From a checkpoint of a small transformer trained on Wikipedia: 6 heads of 32, a variant of Adam for these matrices.
MLP neurons of a small language model. Each row is named by its layer, matrix (up: input weights; down: output weights) and neuron, and shows model dimensions 0-191. Each number is 500 + 25 x the weight over its row's rms, rounded and kept within 0 to 999. Numbers have three digits each.
After each neuron's rows, "fires after" lists the tokens most often just before its 100 highest values on Wikipedia text that the model never trained on.

L4.up434:510499542493498472491473501516439514443485494495521526525475505441538521518511539504468521517489512533443465516511500473513509491534523507504526462507492534515472490515466460509490494555510485483480506519487510489526493542525513511498466498560509473536483540533542504515493499483513541467481474525492535492500537489479509483530476481466513496480509499497515498525507481514495483533500522489468505465499484510521485471481485503478510469543490517521483539479503489451503505470517523488463516531505496549527512510510508476512399491510511552481485511483495466534503550483462456503
L4.down434:496460472489505516510513501489518484536485552488516479481528499541477520461506443470523461454512499495493516476506520508503536479480500490492478520492517491577535517503487485501514507468476485549515522491510478512450493484484484483484518545455530549491493439484473471470490491513477481498460485483494504494494489529495500519477531546511501533481526512481500513474501511510533535512522477533517519506469516495499497505493503495496528559484514486527530441546487472507508458502469556495558481486522530462487489471523477509486567497528455471537503481478487527499519497483513533508
fires after: "ck", "k", "od", "ack", "st", "ick"

L4.up749:486482502480534510442476522487465522526474462518530527527508500529460510477478467544455535487492526486477510511512496502526485496452522531495514521477523521494478511507527524487483487506509548506488456535454530488461456495482493468487505497519430516461478512524529505524506471524488488494508481519571491462481520488489484519513522508484488500485515478485498520486480503499555501509537505510482500496507533467486518503481562470459479525523537503554482528501465518504518514496500501537466494478570487508512470523493512531496501466461542527477523480485464510490482488467461492470
L4.down749:497478476523502527513500548470508502472531489512511458503515507507518473476527546516508484506476513493506493481521486518507502506447507533505508496508532512521502518511505501495464478474490554501486521555450542513507487513464540492500491531489475522503558501505492463500530477516484468474534504471519516480511475497468509534488498502483467526502477496539507492456480462490462523533514451503499480514478491503492523495467498483492491563510462462502537499496444494490479592540475499512499499499488455536462495499522454520530521527489505519475553502458446540475527497499523483483
fires after: " St", " Ch", " Har", "er", " Th"

L4.up5:483522531514536493486451498529468490493466512518496488517489473497530513484498483518458496489485496541525555497476429439526456521477547514522482497500477517513495534528470497500462484497531487537518538535464469477487529501493502494498481497490472482506477508534514521481465491459497525491454499501508495463491527517493448543485518522489540485508467477516514473551480489498538459489511505530521501523478466466503473472501502508515514479489526506548495536460494552504479517505448519492514457457549510492502508495500486501516501523530529525519498524488472508474531484517481540556
L4.down5:501472543514518507532526472463484468501511512509491530503483510482511497437498502521500519476506494512478493508524505511465505511470473456508489487489512472508500514532488503564513512503485513507466521464537510525479510497504510520486560496478521499467491523558491436519510540523433509526484494502486460548467507461489540533471495525487482524523481493474485500527495469539498520485508503492459492485461527501487499503529503511540512472474476520496510475532556520508480457515466469483522492512532529473497460507496515521523478489468528477466460526495487524555513549513452465460
fires after: "er", " 19", "van", "ic", "tro", "ol"

L3.up593:497497478527486498436487534471450512493440491519519483532530522450516504519478493516506499424445458495530540488529493498517499494515503510482503482483534496493532531462502490531493545490523451492498489542496497488514527501504482522448493495504491541514493470493490490512458458461483521490479471525540500508522550547486512532476521469503516502492504526493530529552493464463515515552509485489516517502493492471498455481498488514505488512465491513544498535484487494502505556533524509499511484490561474479504507479523449534504512505483525526525500497521469515492528494458508494472
L3.down593:460534515525462511516496504483484455544514492504525456500490519512511551525501522477515505458492480487531545526517454488493498566492479487490499560463462517515500512495504459503548463452519486505539483490489466518504481535502490476503544483446503500516526525471506529511474493506492507522521507505515489509475477521491539485463527526534479474494540525492511499504509481486501491515471504542535521514497517490486487513549514527449509506479506508476514499488566454488458552479449506503508489499519453516500483462537489469493484493495552487457478481536486478482480495522520477485
fires after: " 19", " 18", " in", ")", "in", ","

L3.up132:499569486558476501489492534491479498541497541523524517543497506462508534500487464497490519509460503517487477485488492513465535507484526489522518533493473515462484548497495458500510525492494475499480493500491523492500503509545520486512512491516485493517508476492485489488536526435490491493441490539486519499526503487435473513511552508549453549496465488494511471527503507452509521536516455511490520498481488497492510463460534533496510486488500523489416484488503476501485539514512523446489487508476498525500506499541481510510532504470507531533502493503494498450549500457492476476
L3.down132:462519503527471512481502483454521453484502516492520499467503506484485480508510546555455527498488449466484503495473506512463518478514497499530483512509478505547513464471498459492508471510558503449502509504517541485490521486489523501477494495498477509518489472514478485503487461529503572510519547519456516540493474534499509512465549521474518501485501494486489502500508527498489505507499547429509492517535537507527501547513468525492471526458489480496503500502463437467471510492480504500505529519514483509528500536494491477478489460484506499561461525498517468499503477541551503534
fires after: "ed", " start", " for", " on", " made", " in"

L4.up476:516514466516533478496499548443509487514470508499491513470506456519501480455481558543463501481433531518426539500496503485534517454512463521520545532454519492482497496475470512529503453502536479571504468512483500488475503515500507471477520501493517515552497496503525549496524506491481479497481513500493478493529484547484489503479515529517501525504470517520512488445494457501505524512535516491499495497477512486483474489528485489528526500502522474551499519504495511484483502503498518501493472532502494519494495518497478454485505526506495524491554476504532483463563444499506469529
L4.down476:521491504545470465481503438536508499519506532553519515537507509487476525541484516460532478512557486493495518502478495531502495485524480478479457463507516504480492460496508460510495526524493486474492511556478512518508505472546507525512477449485481498563511532492490498491514525520558545522454491481484512504484501474483483474500470493510483509495495482462465490474478515464533463531477483517477491502494510500478476485498506486499468528436513532501526508467491506544567465540497484530475500502501514479511463497529552521495486494526479486492506531494475453530528511543525498480
fires after: "n", "in", " Cor", "i", " Ri", " tri"

L3.up55:504522495492524494534518491520452462494498488513523486530488538504427526477494507494497565505486542482459490440502538513492492463514510499505470484499497513512514535532431498517536508496472533502496497564501487493520517539530507481478496489530518491516464466531525524509484458486464467497510531534484524487466568499524501477545529473502495525498500428484459504510507529498508498516493494511471510511474527510517506477494510496517521511497492525463536473481463502497522501465488530524516524471472543505499516504521470467495486450462509502506531463482515487489498520491555479530
L3.down55:497538480504517518457509490509530533541540516495446515459506511525458501492499526524523503501473496511509497552460536484525498567490474465508482503518526524512450489493511489558444498474473447527513542482479511495517481492496471496511500454478481547538498505477554492497476475473508470508520444494493444487498474497507532556520514482482506470453553499510494467512500457492523457474489515515520528477540523489516519500521459519533486518497493489512454483502469486496527495497469499512507507489468474523535510516465519503498510503519542492491492533502496496532497517497533489486
fires after: " Ho", " Sa", " Ro", " O", " Ga", " so"

L4.up40:458525492479496504503531524502506540523495501506496492516565506511463493512492550522487483500504483519487509452509490494458489540465508499461471514468535528483489539494492515500551485529519462528417474535480504478526499489496511534494445464475508513546481539475541487523494465479518506501473501509524486501518485490484467478497499514496514521501475498535517511475526479513478516496515519492508501471497467490488476531499486536446458527532500497530508547484478483472577489509498450494506474536472475503537485510522538489526497532509498461502517501463502513513531471539487554516
L4.down40:505519541469479456534534485485489497487525502515454500482485490507496456477520502517467567457483504497444465506499486523512481483521520539504505486494526512522502496478511529501478451520487511491508512489483502497568514523535458465464538523513517489499472455517519531499486459493538505448526480551476520518467511481501543506543518464474481535491502463528476466480465488483520478509493519511527452492508487553528503505518494473492504472495510565470486518481494500507464514515499529482505542498475507464513484475448501505518526483484505508554505516508484523537508467505543493509
fires after: " a", "-", " A", "A", " St"